config.toml
n_layer = 14
n_head = 2
n_kv_head = 2
norm = "rmsnorm"
norm_eps = 1e-06
rope_fraction = 1.0
init = "uniform"
optimizer = "muon_variant"
decay_fraction = 0.31
decay_shape = "sqrt"
final_lr_fraction = 0.1
steps = 16472
dataset = "wikipedia_en"
MLP neurons of a small language model. Each row is named by its layer, matrix (gate and up: input weights) and neuron, and shows model dimensions 64-255. Each number is 500 + 40 x the weight over its row's rms, rounded and kept within 0 to 999. Numbers have three digits each. A neuron's up and down rows have the sign that makes its largest values positive.
After each neuron's rows, "fires in" lists the words (lower case) most often at its 100 highest values on Wikipedia text that the model never trained on.

L7.gate59:586508499561562488457468531477435538512546495428461477427472483620456569567478532449501453535479443518475547459453501484496533541524511542575481499555449450448491462501434490502514534444502434528406462527474460512469465510476532463514493525482502535504552544519498535500505500460495456463501469492480440533495450492542495488505445549468546316553523483536474522515482458512516498489505496453471441549490501502481528459571483482512425522564489501491505528556505531491458512518523554542473468464516428595527522480552469531483453491495473501515497537485539518429455481494471445548
L7.up59:511455547479488570504480481494507490480483586445535522573482503561541550532519455496504537426507469514492484504457460472487462533464461509472529503504516527488524473470499459414526454495498454564501511512466544559567468478564529526546514506547490521531502517543515455495489429459551529534470540497459534530452508513561543513551462481481526581451468486470475491599423509441513515487509501530476544511439484464581495507549476590508526420539416584476532550409469511501428507539533501497502510561543525481467526506485493452483558499558501493549487490481469544465545615480544458532
fires in: "and", "also"

L8.gate148:460558536440502534499527529483535526524508523485566495453606440560468529494507541511471487539451527513587461539543444541590499571531520595435387479430488481484553461455559531506480566538459556471556419452460506499466480460451534485459600447521498464483421467502533560515498502523515485495518478507497519515510496544486431547557510533533501453529461572489496474477567483469417548440473492473437478511550426509521494472541505532516466512559557515497502436532493493477489419559471512485419518493489507464573512476510496511413533558485523514536503480460510486521515490471491435443
L8.up148:591548561522567537521466488524494505507534474471453534489473501480515476479510531535498512471486482498524422511483521494614552516437510491533459454550634510540511465485563531543453477503491506469526509492499479499511422439500565518507503498498463523475485468491534552452471514502507583601563519437567497547521489485475486475510454520496479525511486504554478492539534504483540504497548578512546489537464393454502460520483438523456528491514549478395575563496441511501508557497436498475491482511504539527520500443541460440437462498538486474534520431449505545551471510439467523536
fires in: "have", "with", "brampton", "this", "has"

L11.gate396:501515463556556502487496458547497576523373525535530470502448530545550483622439477506485517492594596555471471539471452490487540486465499469493584490520541515562470518517496367442464500510481513463544426475413451479476464472508483526552495485550473572518476504575540474511514422520528501542554486557492475491469511573473483519485457463505493474456521567572485442520538428492433493459522453523514504493478549490456490466451551476444489503433529462536477444479564545514563516509545476438479488522509536461463464533519504503515530540491465558485563512530555545468538540556524481481
L11.up396:548546531432460547511458478487464501461512570479530464461568402474507518539526466455551499469441513506558491500576600538542450457472506427525503419459471480470499465531515529453513502473546485429502492509455535522590472480538474500514550477467530478510533470501467503588489486576506511499479499395572473487479478476469488463548606532586552488409477540545491521534519513479508528510481479535524495550493468542563465528481411513471524505557498458538540505526467451521548489550477549528415556458415400504449554536561492481452479492449505503509515559451455504509479511504547465512
fires in: "the", "his", "a"

L9.gate58:486480512485554475534447480469524469489480496483439535469492522486489436501424461479468519491463560460484479399469486493529493492496412545512535476449465461487538499467497559487527525461487479494507443535539516465504494534523575519521502530550526526506474515436530551486404509489531532455477506501455527479461505562567522541535527622562536461484489561511504479428483511490514600577532460418447433511509517544436414545554512559492494553499476496491482533412472468398450518466453510564464492488550457532487499536472510554502507558503395551500480474505447571570537574560444523493
L9.up58:533528485496467469497503484544459537490448461558462461464508540388514469544453480482511511516505499529556563477487513444460606481497494506510474495416521544531463556434552511415429479517501397532465509458527587441505486467532549521593467522529463472468504558484535570570479453492516522478464481479483551453494505539583547508524558529447461523589522522524488515498516419486491594552489446483468531463459510509495485509501514525516573510516465466547524510490428549473506585481468521514488496546497440504475469457494493482510574579399499557551485578548484575546476526491467439514
fires in: "more", "most", "and", "highly", "very", "less"

L8.gate248:488506575483450480465540535452551450530598461567514455502505520545462512551546474510591476470446522550507451479539522510515448440508505468554510519470486478475424519529561523497517546513522496511455547553481524454589499505458520512506477510501456458520430557538511546572489484482496570523448423514488548463516494547496519456516523530457514464472496537531514435493481416523558496424488466481486491534556502511468497546468569497476465524457478418502521431534513534456434441616466521560435521464575513451501501577512506535495535487484498530557549535475472532363445544479526525521
L8.up248:528469535504524473442427495440443459464429485545456526481497531509479441469529489498597482524519523493497495558508515475469446438536492498482496545465570502484490557539527526498456463543463482430516515469478525443506501500436506478516449595518492444499530487476436458538526483467440555485446575487562437567482544500574500528483504492442501537494469488486492507520465556501459559475512500414518524480471498514569467487579487510478465483556413427568483494471561530525452562459495514493462437541509493530520488520444517529495519470519457415508534542527562507440487532454465521526
fires in: "new", "national", "south", "liberal", "west"

L7.gate633:529488564537459497522477527512462543486499566458541450429477532498463546486526464473488520525484519545478483596507507507511487469492539499572482566514450497501472502511525494484541517530553554548499498511493489446582534585460566501539456574520491441494509487411517461462528551509469536502550452469446538564448585515472457404444459487442485512453533459499566545597455513560462488487523540448464496581421512512568581474500597456452524478504519481481465485507546526520486576492458492548482509461520540496499533484566486558522444413535505504509503429531484531469490509517491489580
L7.up633:439480510559472498464523495490495495545454510467532536473509637490504454504577454481500536451522461502499504576480515509476525533435522552453566508539531505546480513484482557448508505507590504462520502488523533468593491487455523457546520528420545531505478473507497509516537458548606514440499443565488512524536501431572485562476570491507463494449466538486471473533498461475479454443566469530459465506465565527512465544472547564417485440451461497525473463409463519496567535555496488502423502511482540466536469486492523509563583572447503460504503540553492539421465514404545527518
fires in: "south", "west", "southern", "world", "north", "unc"

L8.gate159:523476490485533459471601530526483503514510465466496574469509497556465506497448559505482488570545517516475435519454437557492545546515517518475476462498451467551572465500472479515460474481489557529535510423456461583488453451487520504484521483454550473435476523444450499477490488532479507517483489484469481438488399509465546458483557481494506446428553549441502510469568537566545572558459492538440506527563454555486526541485475541462481502507467562491514540486523507478491440496481547431461454460531511530582524558459496550484520473512442428641551440540494469569454552481497536525
L8.up159:519442510478510585417535525515419568471566546520463493562501486522489461452514486498549506525510524565500495578462455452457506525555460514553453503436484476453566477408467471450518505501491550538506483497543542505473511561507526543478500403511544524523497510514449499508429443509561437469518546466485534543534553478512535456541536577468505468441461397522504542398453508453538457426481445452514497450558500493450535429492441479493519452492490532455471552474491467504464486489478526456540545574533480481537497482496459485445474523512538535505498519526522475490475396457418549463
fires in: "which", "that", "it", "album", "film", "this"

L11.gate182:534503486482496407483453579496536520482513489509515553544492482458502480497533504498555430511487519508538588497498498451619517511499487478560480516487483531496501514496446450487512442511515518538536503445524549533497488529565504529482488496543478472474495539521512523510513478457612515478547428522546525425535522485436528446504471505502462533472493443519520500518469453442566536584450563453632466483510516511505583499510505488533537502484461530606408456519475479559518500506522418527471534451563530536531397502510498548532572518466498538483439523461535473493512616441473487430
L11.up182:527501547546454452501521518496532576494468483502511536531484534537548527547480499501536487486492519452511507465449569502461551492502519514526546488560469596510509563510494545449545488491503485549483474497521508473438466541518524503410493565561517567511501526522490510494543503476511472460489443514494578525531553477552449519500503519442382505436551477541532536506456448518581488522516512487518504486513457458516555501470478530525486535516477472533499454527412487474508503479496351474483547457433518425564435532477504535468431464555500481522478519437541467492569534476531468500
fires in: "in", "on", "born"

L11.gate365:472514522505534538436543536586550503506522515451545476473501451524511461553486446550478447509468498523561472590492513511529520559414486566549492482361529480483523565480532497469454437544528581447547367444503501478424500505501535543566480454536531538515515551448496463494499512492476522609538411479508497473507497505575532487542526505489534575483529481460494520481565513522556494455589521531491516509502477501501482508576466449490483462461550566487520547495565459472530464464508414474467491513533524499508475531508461476407445450480557498485542498511496501537472529510492537521
L11.up365:541509516546515531512519481532544484487482482493491510522495513508531515535494530446482559445496458501527494511507485533476482363473472458458503480500543577495484532483516520466471481475522461478565542523544529475504534499421504454451527489489472485493500535474517516475495565558541471538522593474458475554559466562505519440486514541570453474513483457527477503459511467420520519498483516473515428504525480516472500457472467531419509547501500519533532548615527474482452493467547521496522497507443524539482412499490504485487546484570515456510479516560493538470477485563584533518
fires in: "has", "have", "had", "while", "since"

L8.gate337:545521506514538512486494528525515444563549545506424537526474433533497544555550536532435487553513496464520474501451435494478469487496533554465502497518433476561516471483424511442492461520505499435465459563478552537511517472495541451515467470492520448548575515458509561535459522514492488508453521461483524458476472515474520508521471525478509460472500545440479490570504510598478432489469584525474442503417452527490525523618471551527464491515463526553518549507538513522505529492470604481499476537536563502495512481547448517446504440550493582507482521554529514461480548550449464626
L8.up337:488446530441456475515484502509494547500424488528521454507489504524515465481524516514506580524484551484496465535508533549473557526536400448471477557479513448549472560547537496519453631547443512510548519491575486430479558566577561471542484536546427537455498498554487514462495510503493554531474480434440524526479508472503475540467467505442580477488525502437546534517531485511540587470482450537440453480482514547548471450562501457545485467482519432450464527470472582539468552489524527553509553563451519550507505535473512459462504484482565527593447440458553540558448464440518533496
fires in: "and", "has", "have"

L11.gate680:436459485485588491432420519494496493515560547546476462489522525485518444514398529446449536482521475477451443523466532568568470471463533553523534535568574491605529485508471538408469436513509447487446504550539478454550480447467522439523527478486457502481511487532469567447500491483449463498523497508481565514456508490517491463488520521526485491497419481518524499516498475516513500518492468393456545520559550501535513504496525495545429502425497493431487530518527535458607544539555545473526543446538529536499524465492504592508456481536415546507479510535514543537443524445537467573
L11.up680:542528549501477557536475505504497532462458468432507446423519500469441494501492533547503608499559510457491538516540478473578505498485491528468505519490514481490491444522488528462493495580474418477510435521395535537573554500490485526458505475528480461511435516467457571534507487609514501557497491508472467440583487521481493454448589499532530443421423508538475490576469528484486518438542507529507484453559507434568440462517473463463502484457504566520457525548498611434497471468480543509472529450502514523460491474514500471461482495507433531506498448522601480530472609538538493566
fires in: "a"

L8.gate280:527442483459438458399503479613473492461438544508414527531470508547515453536469440450546504511535508540542520485546498450536525525522496447536526448484403472479494497519516468484534557456467603533432550552485559533504446561584489546479457484508477492487480456470558442476497541528525590514460470534493536474559546451502473507401506422493466568537467499559473505568469485565473508494402528460527590517495542563494493468521469462507539492497559443495499512465526515484481529429489479559522397539468462491520536507523535555492507456473509597472508534505592464512503522525477537487
L8.up280:473610509569551452509529410456437503447501427513372481523477552506511523532445543506549461469487536478425514548515477456469555491532558469537466458470552453464461539511556500453480496494516515454446542486462435512546472524495440439455576454546496533476469467528523497452499501424515511494451501530417509446478543522529464561487444450472518502523402526447541533559497518451531463507447539458419464493561453507504473435466447474510469595447450561460463507527505479486505493483523511466529497506501480485541469517501496539514476559504456523572441447484544499471460494486459477489
fires in: "in", "by", "of", "despite", "for"

L11.gate646:454583473449529469475485504576485458507430504468475426520502474527474480511494483496507501486512460539505479521529502520449557459518547513557506506551454561521514551485518536500502470563456493507459486489480555496387480519440535461516462563522576507445500514481452472468518525530529519519481500496537556478518412489497560459489476442525540468551512573454544480494499538525516514430416513494452475494573521483502540539573451519496524544408499450473473548504474422565490488444456468551497508521421556502543437534487544444508474478548531457521498460491491457462511485561399517463
L11.up646:534422496497539448505525491501459515565569501489507481473463578528526452510459474548512538537496556490461517519419500461485488527433482437550551545555528530461485489512485483431461469476467515467550539543517557513503517502496509430470514495487529509556493509460528499515540483536490534522507479514426466525598540556569554588517450429434502578470455581546571486478476527527534497504429561483499574541510561488469457526499525464533516414523493525454483419489564458531446480461553427479506474600472453555541511515459509496513517526555488500471520511488577440444536500526512497558
fires in: "after", "while", "before", "despite"

L9.gate282:495468483472531529500582527540541555497565467556498501480477494453488510501515503516465577517508558499499491459547504460439511506530521518439503463440465538526552542516459444472465445515493484460546538511446500572494490511505438514509560564481481452476518523499495460530518506449494506485480491457539516577519556518473493477486475511467454462518509481543434548472442550472450456520435538477530589515461467540489535521523527461498479538473645486526517570544497467579424512513477495471481553458522486492507440484499487522550492517505509502473464501596541536513502499511505543461
L9.up282:504469516486488480527494494503519468495452515517494515502513447417493567509602459520523478464507461479526476443487530483508583528506518505455518529507475543540519519553507437451435488484571500543479533472574473431543498605520487508501490468497470516466458540573520467552521515510493488547530536542481505549472466515437464455456547483522543465541569464514442456488511448473562498478429499508514444454526508522511483494551495477527480444514511486469441553450445473493487513533449502512455477525537524556543440580457553447561503640454498519582539453498471462434457471559396462517
fires in: "on"

L6.gate452:491553550512538542506527510502433489475569497529518490471486509517540524476492532542547479526505444498484519465477534481562566526492450504459499514422510515528451467494535571465541490459496499492495543541455400440509561489497546470471534454455507449475444505447447526556539462505648473541475453487461552493554532512480474469468511500528538580516479415431567508500504470451534440468501441486490505521498523577500511445503507504492544539538458488404429515468581460508518569491488507457462436541403441492554479525547516479532515525550531544466539503457490505485505496501496411551
L6.up452:498481507454517462490446480523574509495460510380432500536457432505435475502510535478460518493484573496508536508481464519503534512497465430519476504436532518519515430519466529503494544556566502462490525522548484506501421496452536518511536588508509553502508484536534532500527453459551518517479507489552520532522497478498488528532475537548557512514508531554544547395470482501454540479499553498476459477443571560516515510501546496542465564507567453479515464544461494423465398513485477595492497471575468536472486509477458429521539534469491491419472551548574450448428507533493526457
fires in: "on", "in", "by", "together", "for"

L9.gate585:491484534479488471453491486476513520495490514463467415438477454436439490465456547524545442470508420487536493520444487479468500481478524463505488435488486474476485560506554466531497519497514564439503517477439471530511478506519519554578468494461537513448507469445522520395524475520531491509492477486466532493549402520523520536479538512521435477444516497497501598599477494433549461482510464483531481506529514447482482473474533465552515474415538445561501552521518526478517492550505536514471536530511564505539506502479433557546565547511490522496532488513443583527524492522481497500
L9.up585:501497460445515509417448469582489463428547555492458546501449489545519523525516513439453516425514513482497487500495479543511521524602545540480454497510459446532508490498529547529547522487450513518473610540540411462488474509513553466604440527521495462532505492478495423493491485471519431483554484477439507564444477507541560523543423494503468479464537511581504415505441501501533464475420527522553450533589498579503515538481550522582480519533540507475422547425607481527454504520476499528474436514447501543502500503440454526435476463463566549476490507476570506488520472498487456482
fires in: "on", "of", "to", "in", "about"

L11.gate435:485447481491525467583489534522509555555550498487447537485542524495530472512459519461503485477423469509642526512505569506525521521506452466484482551388508499467581508548529531503440503533471560489534488509492461450455500527536436529442509519457568487499493507544523452426470574445468509591566509532469508489486573524524496461523534516493516557485542543463484492475581535499518517520428537485528398501509466546464445489523455493489530492504516518564559525493527493491439479568531560533500558454554470453478471503501497508519604484527506442551504541581482504531451501484499517525
L11.up435:534508479398500496506553517467455453551566544522487484475494498494509524503556498509501492523534508475437522522500513457508467533472553478553457514535504547522482533516450568492537507450495520579492488504442482567492534507565529517405509447473482521497480532457553481490516499536470544505514504382463565540566578536536527481553485487515540471429550502497526480481545503484486518455483492554521489406556416497528537468512460511479451528478475432519593533503514519542519521505443517616542474528507485464570468479450484555459479527493492537512483522479499466557420494550467543507
fires in: "have", "its", "has", "their", "in", "brasiliensis"

L9.gate679:481559484514499417479495511584504537478461445542501515459588444550440570503494481498510535506528525450469434543434469517500438527477504510455535509485456564464438510492525563469529494534472435481451443512472497536486509514464504511471541504497477497481515538519499505540471581510550550518477503497486506500415484553503476443504508503432516505536524513532478518457523366567466599519486520526526504496466461485524516506520500490439496443464489449472576478466507598556451525506474461501395533457517552391539574487548497475514556471544451520498544552588504556518535407534510513587
L9.up679:489514451507426565530486505439538542480491507439508537549561498515461442440463494498475527532529486566562471527506525447483481581566500416451551532498527532538589471561423492535486541450470534503519477488518453523574495484542518463473497465500560553589423499514482523514435480513491519461534482411478502483479567492544534496567576523518506498509495518489568562530519488501580505457464518544493468506513497465481503486568459500491529402511479533497488471457518513516460520509530543548446521493487437481479469527628495541515483488467428534433432573489519565428446462554532461537
fires in: "their", "government", "his", "public", "or"

L11.gate466:508549502472560491488527533508456543482523458502503410525550510458522413501545508484500524537523522494530455455536496464504529516515504493484447529565467488386492579495465506465501426485497471629463478552460447509504471514535440532491591470551462400488490482478531464517463491570523489492443483547508555487470444542468489503470479509495473524490500422471474447510506566468514478503447445515561514472497520511573519557473459480533492550475474551512528612492522467482536555514529464443490515507468542536511432502485508516510490471506480543472568464443521484416435469451501369480
L11.up466:508502553474541484437492504447483535522504494495468463565513444413514486459601469552491494530474481477479501455544534482553518479517564496520586471474486521509538571547509565494539520516565508500521579540435504500530479464492460480502484554523489529475502491503527558442498582509446547523568480475463558557522498514530451529508563500520551411529541547437428581477544497552457496520409506543461399393522469556513525538553507505471502571489475464518486460483513426495469518535465468488512530485499512484552421520553474544478552505474527494470458432495506484479478501537496510499
fires in: "on", "2024"

L9.gate196:492540485499529498437441613466501426533577587526468528484431468486542454536467470525507456443520406540488599442534513480488552438494555516517439539548521508505439480463490482526531467478499576498476471501498432478516520523530477497534583475481503477494497532541475445513442512500521385525526540480546551485475419447412509552424502505463536479529535490559508520516505441445504540529529516480534516515533488524516527513579490481455417519493541540535526512483533516513556474474515495509537541498563534442466403493444480487503536599506484564554483503498480475418509564476530473528
L9.up196:569471528491466503562559492442481480472490479529452479504455506524500550514503534516446489420506434447540513524427510503488545463530468449560499561470415500422549524535549531522528549473509478578498498519467513541489562461512480538509463436498540426544484509472482516499507461509483515531381526535479560531502471512513509517495514544489517499512474423426496560531516502556494390478490432570506493455441517518458566529471445517498505547531502525479475509523476557442536523429558482520462506609510444480506490507528463501451491612478458513489424494417500469476526473505490513534
fires in: "in"

L9.gate371:459506508518566489525506501567479492494624497503409505505509494542478416504528497476502457485479501540572463452542458431430546520490523504491530505528522537522492509478483486460455490454508507478485490477472447554545479472445479484548523549513443509492381480516425450514544503488553501456501567480511439468534518480468495488456470491543426570562475460467501494494448516525479451560465487574477561495473554534451540519528517505430468544547455432405411503450555474531533538475518450513551607438482490445522459532518496552516447476530446459390540513498468539416414519430514519495
L9.up371:518503501475464467564450519525601577445475521455527467483527515508566432440570467522492476422506543504530540510553621488496485525452530471504448503585499523512556510490502486530441545478519482498508459519537441523428594474524532480529556538572467540500484459510601530513541478582537519499513535477488425492492514535494509484501582451473500511472562524470547457586535468584467510526485478555517566496541463427529474621504507521472529559458482497478535552457502465507460476464463495581438476445500532503456465516522520533485471511495503500489508492505504533456523473577452510501
fires in: "on", "early", "to", "philosophy"

L11.gate408:474531479433495518543494478514525583439503457505451519501429442500541459421472504453414527467470471507559491534469470405517567458528498437505478429470559582440483440517484585521439476501553463481456509512517433528456527558513552458452489497481494439533462544484527429544481488532567553469493484503453540491503575490548476509475508487529460473477507571537543592595524481579494516494437466466512520507557542550465513469511538520431496523493556503534534532506456477555469489413516477549464503550514527527535499480517539477513513537488476527545493495496470522450466517447441483473
L11.up408:548498529463433389529494548487503499456503580591490525486464556563540528546511516511532404527466433493535514477493488485492507457449463528588491514476509531424454528486494513498547536534522567481459502556512515570450521514583506450460549471542507558546479494469526511529519480446498495455526470547572583545469487465469520548499510463509472520527421456446467484458489497576542527497494417527507540474453483474528534521530450556488428456505511447482530487459492548457546563484452538464536462468585471484528467475457522469503553570554462474467427479414562464486474504504420510497
fires in: "in"

L7.gate398:537525518522503516490501493553485530458445511487511495440497512485541509434505457511604474577501569508530523559470518478499509501597487509502460518534425473436483509447454501500567562503484496484553444566539482493504556547439492557496588441524449467575541565517501537478518462536453477422523509465490448506476523583500518487508471521512482504487527586532483401548477556466454499514492406493533558544525583544498592507540485442508451485447578417453438460551475498482540536487546457444515472528519472451511454424570499512472432532520469494493550484556453502497458483454500538518
L7.up398:486513418558483467492512517509439510554535482453582566443396453424565572460462520545486565454486513495583532487533488532478401472540544529421573503523450531596502533511520492465533486440591548479454487587507469441448480533423534508533475423386501494469473544467490567553501485506551520470575508538519477522494445516524513449452478500524417463532529535451571493502560473512535528484474499462516523473463513497536547515516463463428508501435556493514487529567525492494513457513470483479514460578489467476577486471483506500478457488508496461515539478462558595453444496494531484464
fires in: "years", "days", "year", "hours", "months", "minutes"

L11.gate669:443581438540555422479521525491527521576538452567440489388450459536486538433520545437526510441429475496509533560421536514466515547529486544452503448473471503488456515542485430542493422476379499474524514557501517483461507507479487458491493491499499444545543512505482457509474572491458498454541535503512494526497427518462491510530513471456442487465538522519480561477520505571531519545579557438440460474439452589506513446486513486528477469421503503434468483548534542448465476540498446485498465479500497449549509505441477492448462545578465490555516472482496495445467451458521508571
L11.up669:513520497528520462523562484514491543472514496468556547468592462507500537431521546458557493505574506471574485468461543465470455475490459549543518542461442568504568397518490459438468501527532509501527510526462467513479520469525462476464507556409452497470453504457513498517533549449588510509390509432471532546476556441451498495600562476420428585526498540512441475438565557517496548526515492498524509446537483516479549514471479474542504496455474432518495473544465548461441507441447569499456495496465451549617556521498475486438464511474528546510558457497486499539475461509502530479
fires in: "he", "we", "it", "they", "she"

L9.gate188:507448473533485496440482469489470555499484555563431514510470486499470466474510545547451512489493511475517529516548446422498523457489478420545486539465458491432444574570562488494494483427475569577509544442511519506490567570540465532512538536475479493456560522464490517532482506457504563507491472484502460467466457486502570501582479509495445499526475470482492496521513547471513537495521461416513539538434479520517515448531514469362475490454407509542488577522516542558535443551524525498492532489545435517452464555550481516542492534554469521468528504502504469508442535466523526546
L9.up188:455519512489500543449494457498484553440515559585463502552474438490546469495501504493484452429512522607411442479472519462489537545461455471500472552486453462475459574470457527468484515555527449509499571489535500549478443543478469481465528481478451503491474486460467462507459428484468542535477439477463497484534469461463419503542564438514475532535551450477483449487396516469543507535487508522511481478547460551507440547464538491465530434537538515520440558472490542443467524542526481512533582530429441459575475594433491462519511448471489507498479521537592507578470523451507467458
fires in: "for", "in", "to", "of", "among"

L8.gate236:576572489500509476537486549468507501474547493597502459535505489523472527518560557500477553608515515436534459468456583522465493562510522491449482485477466539468510491505550430488484449488477508569525564526517479535479569533530435466524482542494423424489434546557558442505553500552527499428454531466453514421526509497465453531463540525557497486551562502417498497492505471493532538523442425502527590544417568585534545449567518467536522475554533517479465521517447522553527453473525507463525497486482508497481422540530463529466449507428514516500500499520529492522480475492453463523
L8.up236:507558562553489483547502491456475447513466508577484469513542450458560510515557601535479438499493508518500455525443521436523492528505541538511462498424466499506496555490488501511577484517564493517468511489456496447484483453524518440494507524498464469528506397513499527502560492451440474532611510518558506533529492489467509547473481433559461499493574504441474470582393548522572526416421542550512431548493466526503495469490434500532496529479465515478465534457444543501475513512556555509466470426504544515428513544473517536457540492459460544520547480469478466519513501502475477412
fires in: "on"

L11.gate385:514541493443522445479491476511455555495488537500500561475524487523518470547461467497534503469460591497498431547551482473525478568533471498528443548414513538511497499490522495489474527545500479507564467535471426551512437506493555462512510487552476457542491494503528546532441476528550459469460481513403515484473510486557497499489532494444515505501493496476446454545562472475450517442452557524495425495524549407575511499474561419456455506546556500518593515475503520529554457439477490511404466417499433470512508536527448520500527477480468551520493556483437619501538521596569503482
L11.up385:558565381450544458436537495534490534504471503522465548441488423500499491539499488399525483512485451563457495538419449504474560505471476523423465536438414539461460453499552509508492545524495493535465432480509498502503500465488503539476484449492483551559515508459471530485532456484544524487480479473471454487511477472508480512519510498512522471552467572555569522454571501518510529557504506526501528474483509580420553459491493502541515445467483573435607499525467423475481510450527507596496486532522468446461451426508442511481447446469446491521473538515497464476501492536435560494
fires in: "his", "s", "their", "its", "of", "her"

L11.gate239:516548581450496480520499491503525514510553565551477504460502485406537413438471506458476487507556471475511462508469534520483467496512533466628484480473484555543446574465489536499506452567349460479492474529506486541493558549515483598500574491502515536525467567564544528503524468475500477528586471539544574492503476451514496539514504479552517499486588407515459498525454502526434511519489532420564509418504553536474462515620487483510560441458543500465521522517523450527564473444494449544485537531567508489516504484502524481535502556505582553527499533506493477432477494554464547445
L11.up239:497565508475544450453534451528523481457481500476504459520514520470474550592495503450533486475500481482426519512541549481461504521492557502475504500413516493432450509521496514495500476522479519525468560481477506528547502467531591511495478451478468494477505561466454463471441594490491452554487478537523468504461439512440513529529469468529486492498446497530519471522474512500496501536466495514538534407559554495561492473496463531485464453465489550517389516568494463485476553437476541495521539510514517510465469538423455462465442459468495558516525597515528439440554446568469463538
fires in: "for", "to", "on", "at", "of"

L11.gate349:568513588500518524513500490490437479512503577491473505518497540534431592586517503488454567450493562494566464445510503441453478582524464489526587570464463581504532469476491427492483517501531532483456476519458486584541536504494532534539446527505518557447469543579557550501473472410488534510511499462533554476498505446524490565517498497448463508460469487511501466532488468478531465481498522536457458541461506558556519546489517475470554497547508474521476459497496470545524487446539491562400484358528495417482521476406492515552470538470467555572475526457479526474513510428512485461
L11.up349:501511467436507453553547477439503447438566476478439541497480484457583522456497506476528434487491538432593430578489519564470441471472541528560517481554453479579502467567531491511542544447519515442453526468491536513477504580481518493429494535518528488490458561531520470518584497471497501508516513485461489449469417443509496579448520531516502510456488474558521445587465441572493503496449501453543556493540578505503525542554517454490508423518559447482551454500469500562435475531517533462503577400454503464507521512565511435511506492530428464458492437513500528493571530526555528500
fires in: "the"

L7.gate407:516508423501521521570489584544486496564551551490524475548521477526520528568499551512508453555467476585454507424467465562485520556497449476520482508463399424466502473532494445524510542470526484520487501471436601550449491427512579411444502514439503477473498471451471551501496491518467460503455521491528457636490453518462504517491503552501504417451532495528536539442591587532490451593547449449450462532474497542483483486512479562482457500559440472454441530565514494511403448476501537498481504526520509525498543488497506549465437572522415493481486481494538463531572481515507503508
L7.up407:457485516512518508451488531484508576534485426563548486551527540529521567508454562470473518574444489522477449444473498505503508542477512551518479438449468453483518441438519531519466524560537517511553525444387537504477477442516473518458476479519606465464451544476448530503499447503523514479494500476429512549525502463434446484564475536507515514513508436535522475492479481508492497570492422479519475525533513571507552489501460478551558484550475559499408486525412437513394441511504546486528478520508528516432514483489503498484521509550464487486533468555447411548496551568507478515
fires in: "he", "she", "film", "it", "also"

L11.gate310:455472508569527535502492499530507523507474604458468551483469522507456459545550618488527576511514459540545535528535554477465488541511552514507521516528543509553386507506454486529429471497507510495502501509467507499533531499442479559522523482500527530566526599512462490547532432423455450559485483509492633537504545494567512540478550576440530566486499519463502508473420455485512446406513489495447519554486507506463484484433525517441461514573544474470483502451504439494500513513501468484412543549554547483526475448545440467539587563588468523520511494513484534479579482466478526557
L11.up310:452473519589506457449502435448473516510494519551494508440475539476486483502482496514482472491421472510508482516475493536531478469459515510534513533491517505494424595486581554565440397559514552593502531512501483485464480477491437535473570459548479559500530457500563448503499490479546514552464495500480577513514496555498498549472521598586561578490499541470493499544461504469450453467421523551563497547440548475464487543498504492469503488559501528475492478490532462484493509516482547554458503466545537583503511501557472479562472491487538538419540477595511525479488505473449464549
fires in: "to", "at", "under", "by", "of", "in"

L7.gate258:510486521478527489478486559465564454467522618518428458518509529444534501525459506546459463466539520503535491541537487473574531541530480429543449478542436552527469542461541534521435462506541608518469514556504472568537530518542487458483503488447497517469507540534496499486544498458546442495510504559496547470501479475513522514514511501536532533522527504462552514536427584491440492467431587505468495494447498518556413498568546569492500500471464475554417519506589470544481457529510539423471457466542512475451505529551466521553505579534502535448547529483558540449474506569525510579
L7.up258:412484509553508504523480460526455514392454559474506524463499509478500528516530455499495490517540488521506530466532495502459483556491527497503434501452499527571403570504527473478491532506494470555512545540540526420490528490509522537494553507502431455482513490493465470503508522455574543504472470444505565490464558394516494558505511443498455533533492597537487578472469453490497511547486489503504486479565560556493509569512445516470564482470476499467530548482471465420459497434476508539535497543431470502539518503554467454514521497361521514502505455493454537498484609438540482491
fires in: "on", "by", "from", "about", "for", "to"